MLP neurons of a small language model. Each row is named by its layer, matrix (up: input weights) and neuron, and shows model dimensions 64-191. Each number is 128 + 32 x the weight over its row's rms, rounded and kept within 0 to 255. Numbers have three digits each.
Before each neuron's rows, "fires on" lists the tokens most often at its 100 highest values on Wikipedia text that the model never trained on.

fires on: "o", "of ", "ra", "ant", "ers", "ep"
L8.up519:114139124101158122100137144204178067131128144117084127055128186131145138155128165105152143134145115126157064137113129084090138167098115156103117166192068131193172130120180100118095143156102163079163183155158096097091120132162116157156112134171154168134096145114090138194137119097163133126182155119124129103123176159136173131187181101176106142094196109136143133160077145150155098100183

fires on: "e", "un", "|", "l", "an", "le"
L13.up34:225157122138084146114070092094102089209127123159168126130163151147142143127087130143114056119098081164167165091101070111122130075156134179120149112160120094093112104150145157170067105115154155138176147083141064222163150131151132103160135175139160133123122141105127081143146137149139139107099138144144113124088117109136103070123109123102064138146138135159146169126118137148075119187119

fires on: " ", "an", "John ", "li", "peop"
L2.up193:145107070107146186108121149155116112125109116104113149113076101147181115028205133161117161179108159149131105111137097156111124190113059134106085123110117206126155086077125140103122086159169187136189113111197104090190134149097185134125191127170073126152077145154123079143193119200192110181077087165149159141132067125148176121130158121127209128151162139093172100121140185130086142172120

fires on: "l", "been ", "-", "u", "r", "est "
L8.up894:099146138168067100140128160133087109130151196141090121180124101132126075085101169171169113105155118159071156093153140149236051137145143093112111101067087109058094105091167138152124156136114163199116120147125071161138121186095135078160136122126212147152126115168141113090178147127102108143087076139113125083114109103184147144143095064160134149093150146177110124131149140156105138120143

fires on: "Bl", "Bar", "\\", "ob", "od", ": "
L3.up799:115137162211100104130169108119137147198160161124087107113130143099137158096165092141106195115063101048126109167125142169154162125149130083145135076123167110100085162133153138154181087186157165141098069159135141106130119096126188182139124106153108133122134116116171139104132185107159124119152143112129150120122127118082105117123150104154185120134117098110167141161149118112117090192113

fires on: "in", ", ", "and ", "s ", "ate ", "or "
L12.up720:110121159110183133130127164092124135076129178152079190090128147153090123111113131182125120154155142188149148117092087089150112083133158199146084139098100101155109117159135089154127157131105134066150092096127098167184114095131157066134137122104149145150176070128107124164113185132137116056165147149177126106154055072094105106166154095125118096126146077081110088116133089110154192102092

fires on: "att", "cont", "ass", "st", "leg", "Char"
L13.up843:142082162151150112155120185126114114147149128165112147066109120136147178122141128158169117174160055067120095057087165119097135110083113137133119125153166133144154100135123118151118152168119134119114150152068129135191137109109135122079142103096145137179124085174134117140109183161118109061095148148111132099097090109101174124146071108122158147125159140116132105183131145110127136097143

fires on: "m", "h", "ou", "z", "ec", "bu"
L6.up756:131101122110125162125145132143143104144062131127132111071128134105166077107138101183150073165106138109122100117176166121126150110194097109135083155151163137158151136199138099057102131107137137108155074179135180115132136118127077129116091077169201177129163117111180044133105129075115139165218172125156146130110150112134145127120126050095158099121210118180130085157108080107075102132122

fires on: "tur", "en", "al ", "ud", "ag"
L3.up725:062098111089128126116110144125114090154137091177129150195124186139105112153136128143131073107129183097103127064104088119118116125136155123160078138237098100123162123081160114166132110118125118159088086182094119048122188130160100134077135169161163158136170089118114130117092148151148121129130163166134194068118117139087065098072202110184148138129083141162063174132085145118213136080085

fires on: "tur", "if", "ograph", "vi", "Histor", "ist"
L2.up67:075088136119156085146078194141107182137069120139121136128123116166095129126194149174112130134091158139108132160090195156151176161076117043082100085088131129129106156061188108190120130151106099129092108168116123133081144104157081101154147165141101140107127140116145178136092090142149104162130140121101133123170115151110091122072109062122117096182185116155146082148122159172101144110135

fires on: "\n\n", "- ", "end", "en", "pr", "ud"
L3.up1021:162144187132162087140121170121068139129162136157113108170151062105104121129221147136135071164112139127124089091111142091082056107072131084125089133175114118119153102146201092142149136107111076113155111150121109111138137114161114172152116138101160138128119117147109126117060143076163096153131170162096192146157160141147000112125037125154133121129063166110155118119140123133114194108066

fires on: "in", "il", "pl", "l", "u", "er"
L13.up874:104142101138087103153142169110160151094072138109112119114159111117146113113166147138151138098182147114199201140153142118128076106041114154146121145167128110076103094140165147158162110115143116196125153168157122167072163098134123073103140105159138115183087146154164131107195121148140165049106068129139128091043101104140106196069137132123172150122146109149127119156174159157082128169157

fires on: "m", "t", "am", "Rob", "al", "ed"
L7.up456:114139098221120138068160117066116101097076132138121147089152177143138164145104140101095078201122197115114099146147124152178114108133116118166122092125107173125087125088154116159082120152125130181083150148216177111122122121080149157098113163160057060121139121156148133135139121162078109134136193163126158146100214104125169153141078130153121147115093123124175070164071187120145121125096

fires on: "ra", "Dav", "thr", "ant"
L2.up584:134168168168157062123193096174074089159179136081087116083113147080116104115182163109130141083144120114125138132131054156162107121134131136156120123184140106097154110133137114154090172063107174100152130104175128102113157127110119199143144137172119137142122162128092129181069128110163171178215158102120170095134142127154142110143151121169097104122128066123143137113111161172164148072168

fires on: "(", "that ", "about ", "ally ", "ly ", "on "
L8.up291:197156119147126133119154175119059121148141122173149132100141126147168161175109082134161170040135109104198108172116144188133164164096122073162136143080141177091111142153095164147156106092121160160117149075138118154164130132113162159179129100092164096150123155156040126105125144114123115130159156073156147149104099133108152121162052093140170123116138078117118112161114178132092127125080

fires on: "Bl", "Bar", "al", "bl"
L2.up781:124173148130112139177144082097161131142089167120120191104162150141151134117140113115091152107132134132094139121080131199171154156187167109094118067118176142145117165089138122093123095106099162100121140096132127063192161115099189153096071173105165078154138087137152098169086146109151184162144168078144143073117156144144198085073117115169121132124090066052160154125116156133084103173159

fires on: "mi", "der", "z", "i", "er", "\n  "
L3.up202:180155067121106150143054162142143105159123102139081161134055137131125105158179136135135142165110128094186096159130151162191151115113156112097135103149142168173081086128158125150090133148111143097105094074086091109105097101149130146149149129138139116077113159166158192167104179119122142092172114140117157015105153167169132101033135123097133117144126147162180108154132115125134139167085

fires on: "emb", "u", "ad", "en", "r"
L3.up354:121066136135118190162157165125188132089185140128080127157141114124090146135147181161160207122093197127118116193168119143091172081175133164140098157162163133159178105181177111155136168087162143165124126151073116103140098109139138108172175103114164143131136141163158104125108124115118083123137087151165088149093116216100103120104095193168155131140148154137096121086133128095113150105144

fires on: "en", "ou", "di", "ens", "b", "ti"
L7.up936:105143152158168206122131152149079115109140118133158121162121149164108163151155102150130101117093073179107070159095113170139077124012125170109128134133094065092144111156097135094117108170078118129095135176181112125121123113188154124130142147182139156139088132092067124148127147105145142089195173129159169112140110121146157142135169110144219151122147076149135128101170036119138183137064

fires on: "ri", "li", "di", "t", "j"
L12.up903:184084143069136170192075118107155113181074141137106120161110142137131121124165132145133129185177110118079138205127059100142123104146081134142111136168173083118117131123162068101115130142134134168107129144142143174111082153140082116123140091132141140109121109096113038073139175140095143081140122107124159170208165094157126113211174125110152153112149093155170123130106129183166117124118

fires on: "ul", "ac", "pol", "who ", "ly ", "fer"
L2.up541:120143097077111116085129159122156155112113170108120172108071182191103134083164134110126154163152114101103130135109110099143141096147083150077206143126181080157253060117092121134112141139097134092094095104154060132116104153192156121163154125143157148138117130085135083158148126120145109153118100105097172137102132166155192204143135159125094144108133136088190118097109133105072125164141

fires on: "ly ", "are ", "ely ", "y ", "ally ", "been "
L13.up377:176109116181148135118171153124117144110114197133164180138125120110182126164113121153105129160144117115119092112103120128121181074118100161116134043097105205101135150147096199127129122138127114134109102108150109038127103182149064167151124145112204101098100165142150065130112115095121118165211059139099147136082049075137143126109156109174098146127107150051080133186117159082108103143127

fires on: "also ", "ally ", "for", "ly ", "not ", "i"
L10.up716:127147124113106142228224166153131158110107161128138130132101146088164116162096168148167127164112067139108131165112156154131134101131184127104160107134123114077151097129132145133153153108100130110115135135095097099158148133132080161110105179111161111117133165131121109120082141149067167148126144055136093208108115099144201088135108092111079139160063148120129087164160171105084111136173

fires on: "rel", "ow", "el", "av", "ou"
L2.up646:108109129094145095112114111100163144111097108134166157081118165132162077051129137105112133117113190112083158175100140126113151147072061150116114127153080147112154074129106106118091095123095148147160113118175111084058109132137124134133081146125118105105070136096092157176143085121170154092108125034149139139152142074107132163099116098082192100194171141113120070095078103114110098151134

fires on: "pol", "en", "posi"
L3.up333:155144119169139180144132164153183108111185171114116151097101162169110136074196183127121140125111113158117114124046158134114107080086107149127127165161166069119168135145164138132114122201096108077089136133049095071172084131168145154147142155190153120176062127134110076158056102082152154147127108185152173141115106185119100164120162157144104142104131125120148162080102102124070119130145

fires on: "i", "-", "on", "ch", "it"
L7.up97:100118100122116100175182094151139150082085074104058111075144171125103130083152147168136138126168127164143143111126120134072137173142121145140116145064131130085125141054107079096159118074114185095095159124160105176119152200128086151141104114168107156174132139096108059185100115198109113123097149132089171140214101090159140078080106140151035127079129117159146154112110101122165090184102

fires on: "olog", "ograph", "bl", "Histor", "jec", "ex"
L3.up873:078056154128135180140109160218136121059102107136103135119127137149082176107154148160126159130083114138161080081154180093122157142112151135135170160111151148119176063104196098150078173150117069139145139125112106161091131149147102111121142120153129120081124141147111154132123136100133091166126170161167110147133109094171128120051120112172166105147133119054120102114107154140140112130149

fires on: "ely ", "ly ", "y ", "ally ", "et ", "-"
L8.up754:157183140138131154175107153125179156121194132131168168191205130108097152109082121149077166145103121156128109161148110110136086064106101088187134074096163169140137132131109154130106125108110142146110126194112071096110070153050131124171151119162169125136115131126140151122120103179101117090152130134083165103110121079115118114090216148120131128125168134103081121167125103050179090135172

fires on: "or", "ri", "ti", "l", "li", "il"
L7.up1014:105095164136093076167113065101161143126135134169149133135161143140159147115149139141115153130152131123108112182175132134155115161163141063091108125107137098099082122135129078106144101102053155119054174120107096163139070155144139110127148128122149133074107108041087085123113141117052198070139157169117154193132106097109139103143161117093129117122086144120166138146230109101112132126131

fires on: "rel", "duc", "ou", "ich", "aj", "ur"
L3.up818:090102154107130132117097142082134172156102145078140224089143154128099085123127084166157145140139181168069095129156150098146103144078107156066144138155135159086119128139123106187052079131142121115150136150150105108074116106161119168114043094096096157141151120113169070195132099103114078042111159089177068209120169084119166210120107079076161149142175136119140136180111063109148152117113

fires on: ", ", "and ", "with ", "a ", "es ", "of "
L10.up557:129127176135126115171074138098155147137151134050108173159120118123135108113089091158075099155125137117146141111125075130123126138118088119167089116171114097104157193147084104176205149105118104141125097119164122142094126103114120101149152109126157138113180135093166152074193126069152097103172108134084122098170095091118140134134168100123099096154169096089142012136168134081156160135127

fires on: "al", "an", "ol", "e", "en", "ul"
L12.up40:127153065148094198129109121116123090125117127178196139142115140116096104172039093180117129174164179121071072130092156119141097092078141172084110136096135160134126118109095143112065094144160182099151165115112111104138137117136055119167106115052172181163088116133129174120171151088122167078144121110142095094091122127092139138142140131146159105174128123132170096098132123072091070154096

fires on: "ip", "atic", "pol", "v", "b", "bo"
L3.up939:058156202128135156174106153115153157061151106142113118175126115086136079092094159144111164066169124114099140056216079116099140142134112099097124109162157076078144126129160073138141090141108107114049112138139127100136089129146119213083171117122092129130106153127121095134164141078144140102080159106141165115137164105099158121109143139131164148123152078128154142075164076139138140155165

fires on: "ol", "al", "of", "el", "al ", "e"
L13.up391:113123110141114160142121171117161130170140156133149100094135138097166179116083118147127076133154133099140115142187108083191128148087119219064077107106109146087126074117132136063111101133150091090126131137102097105132137041105130093190101161089154125110105111094142120077150105173161157173095066102166076067126099078134114144098122227170122106161120111137146114090122113104133074053158

fires on: "Ge", "aj", "on", "ch", "ay", "vi"
L8.up193:075107158102150182156171137121135150110070144151127139102159097125171082038096119193145123151159129165133069103099121098120166140157112123125108163139103129116175152122142072098165103083108149139153147111157141104115088161148076083095128132154106148136111131158154094186091159160063075137150150139134174128120116187143117127091210105201119101132126127134139099080126140162113083072091

fires on: "elec", "Can", "ol", "pol", "ec"
L3.up10:106108171079094191175140134157161125143112133151118134093094100137097142047111172208117180099121089155082139118099125112189127137080083123100103204183081106119187173089152128126090121129130100162134183102104132132166091129148116155083124146157109112137135058121130171201152112083189125148154117137120176114126190127126136125206126175141150129148149156150147170136149076198121125148123

fires on: "c", "le", "di", "de", "e", "i"
L12.up581:131109129104128096085136067065155115148112130143122182105195106112130100109104097194099127143136150074121137133119139130120103096128127149157150134146118091089099153129126160089100155109132148203159077157191039165133097079140145154118154153134128110133090175103119127113157186122128124060119079161128111209184168150165108126147059166161059132146133142125211136188141119096088096189114

fires on: "over", "ain", "fin", "ograph", "Histor", "inn"
L3.up34:140111123116199125125170129147158159074130216108145144090099130123154114155180107185067187121127154114141114106086129232118185154062109082104158114116106108149086148115138108167104134147140131146103092109188160158124187105098100130130145188104087144160124156145114106096067146162075155172123151139172116090159128093127102100121150131135115106155162141187185127127201158090158170116140